config.toml
d_mlp = 1536
activation = "squared_relu"
norm_eps = 1e-05
positions = "rope"
bias = "none"
parallel_block = false
optimizer = "muon_variant"
decay_shape = "linear"
train_tokens = 521100000
MLP neurons of a small language model. Each row is named by its layer, matrix (down: output weights) and neuron, and shows model dimensions 80-271. Each number is 500 + 25 x the weight over its row's rms, rounded and kept within 0 to 999. Numbers have three digits each.
After each neuron's rows, "raises" lists the tokens whose logits its output raises most directly, leaving later layers aside.

L2.down1254:546506502536479540533504502470496502495477449457474530505487445506555434510543472510467502507478528481536485526515509489501495496492535514515499538498502494489493549452462492454527513502499473506472488486492511492505495496508522491517518495512505518547487505511568548489500512479540511516490516481462488499477510490517526518525499463477508459460477544492465497487472441479495490511488454504490503515506506495479527500542495500493553495512499507531512502491453478490483455482474529506448514515464497477475520503489454536502495515525518511495478502498477480534464530483490482497
raises: "sey", "ight", "ario", "ause", "enia"

L5.down1246:523497489485461476478503504464492471486506500483455484465474476491496506540532507504497504508466550527477524510499463457471502495479522519519421504514481519507472454508506551496458530508525526496527473511492475523501503535527461534481478488497523481544472508463478503524486461490486498472530485484498504528519468508521439510441499486527488529474501486486534488506527508471530468503540458497484504535491486476489503507469494489511486525515503471439483536451523504516472479531502499512523470505471522496600522528505497495478431485512511502518523517534512454510461534513497504447
raises: "ter", "ties", "ric", "estyle", "ar"

L2.down1272:532478486526452490509506504516507495506536508496459495489554478486507526527491518477512459506490471494508473467511539494500502465531508481509495509484459562509477497516515501445527528501518473575500493531502491498478517479474496499505540471539501505504493503504521495481487536538516518476534501516529454530503528508453522548486483450482530526451525489501504511502486499534525486506476489514490468471484504479490531497495516510501475490547533499488523543516482510509515485499508491489481496458491562471554466471514542513493483504514544460514508458500512499472490497500506503469
raises: "ered", "ience", "ensive", "able", "ers"

L2.down574:466450482509468573483496511470468494482471480473492535445481492522520517493570461491501509489491530499511497449487504488482479485471477493512518490517467519511501470475502513484468527506532469549479490527494505481453468509501529520503531506459496507494504491507476450449507493501493500495520466493518499486502522541489494544479496509503542483455469476502478488453531516505478509475429507494501490473527505494506478521518514457438497474527502492506495503520485495520508481441475464514505461457488454502483444501514502502510499506575518470505504555492484557503469492537542494502
raises: "ters", "ewhere", "iness", "ements", "irst"

L2.down486:509507504571455511500507511449517490490469531517481510525478531524532473506502518508535500547455522500504501529513493520486546493483508490478503487514488544475492507519524468495476520508498503504521499517510511475505497479494512484464525502491528525542473547533528477513471466508512475535523558433500476520478478571541503574515494496506474503499516478476542489445503484513462490528514484525490461487476543513520533485510461488533521478473551566511482500506478488483522515510479466495435533497444502518495512471469526519491450476467457494489503504510506478441485521496516490470
raises: "ring", "ages", "ruary", "ading", "age"

L5.down134:468506519492503485512502473476474482536493494494533507528477490479495480529523472515461518481516548521500486504488480498532534511505491491495530494492471508471480504520513489501521498504540536521528498505470514501516489478490527496492457502483560478496520469505539449496494483466517455530524534489474519511493468521476482514471478472479520460469527502477551482528512503489499498485468507489493508504548508548530473475505469481527503485451480482517521489505503542505465482491480532444504459498501551481479488476475492499480511531475481482495480479508521490486520480524473524505
raises: "mer", " commonly", " known", " spons", "ster"

L5.down671:524514531471434525498503501501518510498512525503500506541510468490494504523509473477514550531475459505479516515487509547493535520564555484528524521488496530521490466495484510469513473547519527449514552510536535486496517466529601529522462512490474483510514513497516477498509531506534489507476505501485500528451478523513478523508476491485504481436521504500497485492497513520504478450487529502533504527502518498514434515502518486483494531540551509481483496477532520505500504493517505491505480524504489521423511463557516541526523505479520488509480505491523544488515530522535521484
raises: "i", "ii", "iana", "ian", "ti"

L5.down297:513525502490521523482447479526509497497514509508473481465484476450501496526464531504499451486528493520465432490507463502500490489506507506479494516491474572513508495539501509490505544533546539495489472550482467526497507526434471491518512513490514483484507487500516493553524500490515484486499518497496523495512475475536533497475497474515511509456453447515503484506489488523489512505477509477512490516518556500498521491459478496494470507521473499563470519525513510506467472486493460513511476510494532515485502461516490527443521528498525520459473550506505500487459495486502472523
raises: "-year", "-day", "-time", "-h", "-d"

L5.down871:510484517549490501485469473507487497503515544532469491493487496480479512522469535458526486516487455448502522451478506521533517517490512513462480521487526516451543520540514521499533473483542518507494484469533543464543505478536520510495523532496489457475470484474478516515506510460513494528528484486482500491521474550530508497488481514534477461490488518517492476505429477493509529469461484495484471520469527442532498469540529489467495490495514496508544516479500509503503485535546486483446488556494495494545507514499483530488480440508511508485493445491496489446522527485476433519
raises: "ework", " both", "imate", " respectively", "rance"

L5.down76:488534523474506506515472455534476488469474486485523485493519507511488472486473510490530542499515473521497481483498515515466497542470476551519534497474499476516501490515470491520471457483509507440451519523514505543494531476516477518462530486490499460484552465522473538489494545526438500488562480512492466493494458482453517491514492503486502451536506502478551457551479532501555461522539521497516486532431526511519529477526494520455512540570484477481497492496491484449510519471491471500522509506536517547516527516517479520487489559486508518502499486504489491515529490499487526495
raises: "app", "put", "cl", "aster", "gu"

L5.down820:508479533514500486598481503517475492499499485505450498534477500491506460515533505478474490522513465481504503512481484503490524529500470520526525521515485508458516516497502470445522472523503534516501495468488549487512510499479476470501524490529537489475479539521492525504511521516467483506477486505529456490513472517539500542511471498513527491518530523516528523473445495533516486450472520469457477497541511493478502506472490476504478531503498522537498531452447520522477507529482484496554497541541502491542545534520478517534491490509496486476516472496487520498493466523518509514
raises: "pec", "orts", "up", " seat", "ly"

L5.down565:502477539491531482499505493484489490484558487501506544464496504506484482509503527521495523501485506524541489489525521519482450490487530497472501506484567503536504482445535498495486534485499509465546464466501487516474492481517476500497454483483460529490544523453508475487451521502579520497533486498482518523471508537520430507508497486462515523508484473498471469513517422509487493547472510552481469495482503476479548496513501497525523478482530526489472520546488489517509507530513458546511482479505477511502530495503459475499496506519460526489546534524548530511495499487538515455
raises: "ring", "red", "der", "ds", "ed"

L5.down400:470503562444483515501533526517516477507518496502484481528502522506475492498458490502515553540466539494501492460542510486465459512478503488483456546492489440491557503562538528518488481485474510506471499535480470484544476483490507498540477469520527502476503461493492473506522485489516505502456523467437476534539544491482474489496472462522533547512500528462507498551497517485515472491495602513475509535470487545494470479505482498506483503480553487514489507497513485474490488496498489455479476523471501527537508506492519503506510479499488511469483505535498479485549491493489518463
raises: "our", "ors", "ours", "ored", "or"

L5.down1228:485504460494530477474491521484497503525482520510514485500533489542460473484482489519465486519467506525524515481520498464523474518461533503514462466499519467486489526475523528521531503497557519490436503495518518464515480533555491508537484516478481520512544527443502535495533491479448487488570486493558495534489506502499485522499527439482513523526523488477468539527477470523498468492494473504530513515539513485505508512454527493530498492525514462466507498534506503446509481487483505485504515537548488485487505470452510540488504505468489514462501541520494475511501458520478468449
raises: "ical", "ic", "ically", "ician", "ues"

L5.down1214:511487481464500500509491578508512478536498529453483496497543507512504496466472525490493503486562500519493499504555521534500487561539479501491483479536491509517508498433563516495484489518537447492512454470498519506521432502518504518477476484449517500513475545519488528512478507537534503503471491494535460541482455474494515531469476497491526516523499469478494525500483483524512502449495510511530494501515546459470520449512512487477522502490499488507508478504506523494507507509486460500553520507485460503508507537581493506488517508535487498534492513522506523486467483469492483440
raises: ":\n\n", ":\n", ":", "duct", "urn"

L5.down405:468455455480517463492519493526524553508512461491511494472507561472470470509512471521528471528484523481511449513481523538482505493488511533503491501473553492541511510519506527515497493501489519500490465514468491513500521495484466548473476528502520469480459580488485507500497472500515479502510507502486519515524450507500472472504504521465510468546486490510510491493530492503494479491507525474465457470477512523495492556526521530493516490467467544483471485563502534531551511491464477501501539543505500484485448482530482521483478477484520483449521552472513505535471557481478443481
raises: "ite", "pe", "p", "ft", "itions"

L2.down583:496487513462500480541532516502512481480503452471472527473498511508516508464522441478514476538461476519498498491477449506536440509529511505525523520493494524453483512470482508538450459485532467509514512499508473463522499514482504493474484498510504480514509544526460513485480482482476523499501463532488494539479502466523520499495484505506532455536513498514517513507483494472475503516495548473474492489517490531510472508506481513490516449492489532525496496484494544538527459502548523497528516454500514527477516520514495514505493496468516493473525531501533531510438467524547499472
raises: "ky", "que", "ver", "ify", "press"

L5.down428:503455538515480458443476516499520513467478503535538473511454433483528498492446522474499531531528520517524504526528471537520503477517479543503476507494484519474516518503482514488518523442512467514528510482518546514502474530519443505524505485476446494501497503465464511483495509520501447456504486534503496543524454487505538487553502507511489491497486518517456500483521477503503511464496523465496510531506484461505485514507471480473532480482509483453514513481503480500448511498528524497497489493489517447508473514502493485516484459493528503476517467474476486481511500514489487492
raises: " that", " it", " they", " there", " he"

L2.down1381:518464488480509469552503491464490513460486504539546516527509493514502520497491491525459487492531517479506491496491460516494551494543526500539467482486503392507484478483523465484465512482474517528521490500504505474477511500499492512495487510497516470469498536448510500491495529503497503563465496486536503457500493485490512496509493495518559473473506538494489482477520505521520504505498493520500503507445491498500516492432539490532474529463507480502488548504518517484526507501494520488483507517519488486519526521465476544466485470514562515476491459504495509533512514518478497447
raises: "me", "rap", "res", "mes", "fore"

L2.down774:488482536511499516495521503484468519519508483483466461507494516459496526467484511510492512483531526523500479472490522477487508520485544462434498501505520468505529532509548492511457517496484457483468501487532484508484504512525508474528473451518508462488498500547514459550491551506507483513495497468519541489489481490497472510488487482528479522505528484469510506504494510537490499560489512518508496539486501508473495497517505509492457506476523471519480515516512506539498511530479471511503480517507541490538480488468522493483484520513505506534464519534459522482501490502515541529
raises: "ings", "ered", "ering", "back", "ers"

L2.down1486:443481458536461500506539498479509501526494493517497499469497411461503478518505473458501493484495484552465511507523523504525501486520497485497498449488504510539519493498480504527470486491491495555474518475514516516512492499511539595567477491489480498500509481473528501498469461498540494455499489498495478485469438480533522504449536472499523513493523536501522482515504480479437489491511517471508500467547523502484490541501509482481520510507474487527519531536490469471538498470553528514507535502532485524480487506531463511510554484488512444486542532559494501501483519539500486542
raises: "aries", "ary", "arian", "uing", "aria"

L5.down1090:490515492531509550523517509518476487522505502509530524519484511524513514512511506500489480439493534507503528488546544470461482523501524446505531516497518482531454489528511503542495484473531504516465528502525511474522522508508553521521482515522534533490523473501466501508531518474498486471537503482492505496457496467507515531502509504505519521509458470525485472488512518497482489475495500520511511514506556501508486509498498504503539564536464538521445481525515487536478442525475510505510489517454463486506511474492512460511504521491476519508478537536507489491488525506456497530
raises: "ship", "ically", "aking", "arked", "akers"

L2.down1156:493523481554550508516504517494476515511520466483519534520476502467469510538494480472536503537501506482517492483559531516481482475527509567475500529457547477505496488517488470457497472534500505492491479493500513519526491530497494461526484488507460473532474495485515477489492487487546493513477500429477490516476505489502472503523521461526506521444553499531455504530485506501494535518515536523487468466472504468499477524526492516493524499510528510538440494511474500508498461458491487509487524503481506502514515451484522516443491515506476497477490528477509481480497527497461500509
raises: "ications", "ied", "itude", "ie", "iance"

L2.down255:491487506492529497470514487472526492531537548496520536509480490441476445519460537490494514485502472517451517479518511502495509522490496451501527461460538503464515475518484472485503499534489529520475500519538507465550549504462558529500501527464434521475486536537537477511457506520526543510458508484526541476467483543460514481454491504503527565508495506516497489471449531489496454502463494518475483491496494476486502508515496451501486508464443489481477501483496500503476504488515509527471505501498496485513509473500476491487508493508493500476524499547499501539436512514501531471
raises: "ined", "icient", "ining", "idents", "ination"

L5.down1301:537541510453492525498493564507514546485524480532512543504545531520486504535505511501571541508488506513503477454486524478528465476510508490519474493506476485492531462482500497459493472516506496483531506469537500482513490522518523513537478542514514533493534502517488506542521474504495429488500524493499526510516541499487481531488478483506519480500444491505478532492498466532488480511561510482523494515491485489485515505501503476506512510524509504504543485569493515470491489531529480523519511505492504505493500512472510466487462489505431537484520544517483491538487515426463494529
raises: "z", "ze", "zen", "rich", "zer"

L5.down1354:491510509453462477473502492487524518492519530458477499502525498508464458472534516488497491496488530478484541486512515508519513469512487519514488502529505486473495500553552518514522519517503501523479558463507516484543462487478520462468479500519501508514473479485452520462530504496499549486513504506531462522499510538512467509527484549506482445506479526529561526510495514466526493537503498492474504544483524504478515504515493497480528494459512510540472506487516504487492516491492506505525502452532462438513519461496500467465503501495484542497482454526499486471505500482473488524
raises: "th", "rd", "nd", "st", "ower"

L2.down792:481447490516479492525516552524479510483495495519544523522495477490555499514535497536495496481522500530499448487464491487512481502477459476490503485479461496512460517530483510505507533505497463492500546461473494506515516523528517487525520474492491480449465487502492521477492490519538531522490473460537456547522515471514439519484510473517510485461487449497523488451449486504523471525437480491532507516469528563469501483465488520557485488482483457490518529499506474541492481519506542495470458511534512484506535456482499482494471527518524503453497483496527530507522500497475512480
raises: "ably", "able", "sson", "ously", "ests"

L5.down752:491528498447525480505507481483460502496465496503494468520564465468522467523492473499505494503492514481512500497503508482509514453474484521480483473473518532463505523488511523490559502478480498457502506493491505553544508531500490484494524530539425532504473505485475506481480464521497510548540468473515501469524505488512524513530547483489538467474494540499452545483535488509493533523475449481503528484533453483446518502487509493534531526477500501506522453482591459493537535526509466511556511507500490503532484497467514475497506493466476462458503494518531509528495488501485506541
raises: "er", "est", "ified", "ness", "lor"

L5.down1137:568514503524547539481461534504504486519481494521468502469488535493501540443503515500485514437464517480492455515506548527520541512472508516479522542498495505503506478480550483506525504512521534468553507532495474504501491519503503530447550507498513477506525501522487520476496503522512533461491488503504476503499511475517520487494463481463553505483503502498456444461470532528501511524480521485548519489553464516509525547525528512468518491466510476526513511516549496490486501502502489529505529466469447468487515499567500515437487491534551480512473479508499493464481522524474505513
raises: "-g", " expanded", "-", "ilities", "oint"

L5.down276:522483451494500442535500499505513513499495492519459514484463527467467472493501509497495482495529491538501520529454496505547476525513498536469484458516473459496493488477515479578510491539515498510484455467501512493478484494491504522505516481451472546521500533461516513489487537484509502474538453479486497484553489497524519549485498543500505470493501489494501505496445490441501506494497482538488477476473486499545523519479481486484513469509476514497538542497525467510511478484516535519522519503463474506510463515484508452490481481466480507453478494497435479524479536485502483499
raises: " all", " them", " him", "st", "phis"

L5.down716:508516510458468522487489509490530476523496499508485494503530462491496535553532531483502511514493520502477470516507498515538520516494514493492492531435482500520454503487530491486523533493507536505486547511483503573454482468471504545517457477441513478461505499481495492480487507496508493516481509508462556446501549515532519489497467533502482494491546461490512516470477495529552442497465508524508500502477526481477519511505527485538524476467555506477538496511536497506473531485484483487510512489520485491493483473503509546516511475492475516501499467532512473529540506505477511504
raises: "ter", "ters", "ette", "gl", "atorial"

L5.down21:532504512503497496476529486519479527541531506543484487523479454508493505463527540458480511531588499490482457527490483480507501501553487472477449505506463498470510498512478486525488494447508508516513496485524546458462483493507464493520446514507493508507498487510551475488499534506510495481547478496494512477494506474529490494516481496486521447479449518520517501527530504518473553510512521498502522548493498488501500481439473444475494462446525476473493538466503495503484496533493539557518500494488475462461440468503502475507527517510493472494543489451489517490506471474491484493
raises: " this", " he", " it", " she", " his"

L5.down1264:496479485465483488493500471506451504516508552499525492479505462492524527490491527498497489503481497517489491480472475497496478526493506451483521498504480516485508475480517482470507535525501516531554516518520531556478486457498483503465493500447550487488471505478483516578518504505525529530496505534497515457434455516492486541515508486511471577497476465498526479484468507517503506523508528503474493494520493484483524524511515457472473507500514489497476505499512491548483509492521482501452485481491464502516489481520519508480528494452482506513510489528493520532526483495499518521
raises: "ters", "hem", "ric", "less", "ched"

L2.down1318:498478501487451490493512527492523499514507531496507474479501430482466505500514536525525508466514411528490494514524508493489481503518494492525521500477453513497486502483501505490488532497468451495530479478474527501509500461513500503520517524470521481498488541504513481518489506499518447495531446488515476527509456449541491493481509517499450548516497508505522535515505480485546466472521521484476462495513517451476538511544457462501517533548513459505513505490531484454490507520464474476469474524508487529525519516523499529499500449506478469492525486492543483522487516490519526495
raises: "uated", "uation", "iding", "ably", "able"

L5.down1404:524464468499516490487508538548516543483483515552463544460511530473508482488480541463501538460479446496468500533523496480505481508519512508517527522494509535517505475485512536488474440533513510501501483434486538503512477430438498538507498523490483503521516524481511512493496482496518525527515488493549478461514542506492526487495555516486497488478520473484450537515518477519510464472449487446513513547517502499506517478513497462482481527531492469510530535480558506527477510496471539522498511483526476541493504526524504498478514527502495488478509508503516482535535459443520538485
raises: "ive", "sson", "ivity", "ivia", "ivo"

L5.down1014:493501493506512498474508561507489475544517486478465509462519482499492523526488484465513499491460493514527468518500516468493478476495539498475467501485518504509449484522521526521471486528489476534488497544510490555448492516493494495503510479518437493510487494487490527507524501457427512507496468524539485532484523495476460498486503493484473509479511560521482534496510487506484519505489476476468523482530482486492461493482486490517536515485495522441505480508500475468536532482513468487521475507472465482476479486497533504494500516448526523525463503494509468513551510483503477493
raises: "ity", "ically", "er", "ic", "eness"

L5.down1084:466511503501491513506503517507518519489506539493504532486525466542471478498487453556513496501447527482501526535495494483519510492527537483556512470493485553487480476494479535509473518507509538500491493496492513485509517481510455509529479490499469524537513523502557454509499517514482474479471498506491472484491491474491519516447501493483510491493535484508484514560468469480543445566496477499481539519478477491571551500500494492528480504531443486499489503558493520480531511491556461493499510488489571483504504455509506510511517497491491521490502509526520495456491457502499524561
raises: "s", "'s", "ship", "ical", "ties"

L5.down1496:511513507513497494487547527489516497510522517524479459454510511487523519467489534477471481516530483473453545508522505518469538509491518508496494502489484483501565465499501469508523494507568529549495489437465506547515475444486525509504486537532508487478515510500516487489540519489467555481508444526493470515506530480500482493504486485515477484484499500511458474519534523503495480512498524511531490524481486478515533531483517524534509529525519558509547426519490478464519503458484515527504477527527470488485504505524539501521546480527492522504475488487488562491444486494488525555
raises: "iving", "ard", "art", "rown", "ext"

L2.down331:477501524465490501485502504504510475491502509481504484476463517513505509443491496535467518495487499530463494491525515505477482469482490518538500480499508518489485532480528485533485542496487479513413540482478499564495517521493506555519515450483449485479508541479558533451507526442494525498520526502509509504511473477524515534474464536504455518477539509530498509542486513452523530512506525465477516472560491505482473479458458508479478474505455503501501506521546500461468478492502493482507474469472534506528476481510466504479486477516471522545511530515482516437486535498486477457
raises: "ary", "ical", "aries", "icle", "icles"

L5.down1415:532486451509477502483528493522501522521541478507523514432491479496524507501497497493460513487469458452510501489466503507521463439479474546458497512515502532549491460524464508528489541508611504462466468498490490527438504544520495504511498548477495495491478445500463509523416527525508546508514477511506493541450492448540519477489475478537505509530468523532519509514514514503504478531506552471515506504485475548515480499479517518507517482492461491546491518490477485491520464531487521474479486511485503483488535523490538506514488486492505488498512497493488495499487530536478442508
raises: "ings", "The", "ounds", "ific", "ades"

L2.down219:508449554476518482493459456498512486471489493519523509469499505502551524524538501502480495475534524501480476494492550508533481480485454463511536493527512493540525499504505499501467494465509446496521491517520509497485526511512518485471468496476525538523501557447496509476505516513533531466466532524534485498544495522535516479487490518488466519502558508476512523549460513470498507483516499519485496497491520500446467473500482497485503482515513509487476459455513515513501513548542488503487497464504486531511478510511483493480509515479510518475480491552452535493510505458521491543
raises: "=", "International", "Government", "Music", "Geography"

L2.down1175:495503514494517544482509501455508512489511507520489472477507457509482476469563508526482520537527489462485453523478485511506503494476536540490456456485519510483512525459496444509524495495520503502523511494492548483533526516445475498469494459482508489510513508445507490511471527487440513520465513479515445492494495492532536504520532553480504507471484471511518478518460533535531513495490522503478480506484485516488504484506508509507527521485522520516537473497455509495478503459523524475462535467502421537449453491515507487460481491496526523495540525536506457498484505463505500439
raises: "ter", "ters", "ted", "ts", "eter"

L5.down216:461522486513526498477476497509498507519554532450530515524536581492521495504465563479490492486489493485483489476546493496488533522498492552476517504482503504535499488521508503513451467461529523538508487529486490523496521539505495515494513494471466506498496479476485504489488526477487528471498486474545496551506416507469468532479538508537502516527486471497480551527505505515534498479510524495518483488525462477513468491495522478480527530504521465551490478488568490510478512500540526522557494480505506501513506488510486461519496516446518502486499500497461522492517485490483504486
raises: "je", "j", "ko", "ctic", "go"

L5.down329:459526535503495527491498514510489511501452515485496461501457517541466464474493480485489518499518478516498444512513462516463510480495485501527523506551504476469485529450499488489472494502529486504477473496515436509479532509497511485483435507495492534460526530483468516517501518514494504507513528481520463530501465491514451466487529501496480487507526494528516500485492501479515513543510503478485507531513515502518464457535497487482519512448513516492492475482516528497550470490524471429492542518498466485497558461481510528531462489537470497522500528452498522492549484503505497506
raises: "a", "the", " one", "one", "an"

L5.down764:540461526521490505491519514525546490507530473483512456479519468496474495458497506491489483493475493496498501470468497513518468532489522510484466507494503479516511482509486526503508503529507436511471472507504494491478449527510468507525457523457506489568469512522586496527533498524524508519498497489485509435505523496480519531501502510497484526496545504477487468522504487485485494484517451485484550502514488499495521481436478445556494506500531491551482522486479514476498469492507524508466512508440501501524559513510486506489492521491532485461516486495472493492486520486500557523
raises: "ary", "ario", "aries", "ension", "ales"

L5.down541:504406521438502493500515518490470484507542490558478478475509516487503453475477514520504477541463470462515537494507470505509501503480460502489516450527518482456531498521498546544475462517540486515539490506522491488488464498486478471483467520534473532536500508493547539503501516492484487471517459484550496507540522516501541493497499563495503505519509466519519517504485433517515509520508530481532553481507521502528518456521518485501503504502507495470487472499475499451472525443489464509532493500514494533504489471469503506457485489482485475469482531478497532483496493465509484484
raises: " addition", " terms", " front", "app", "to"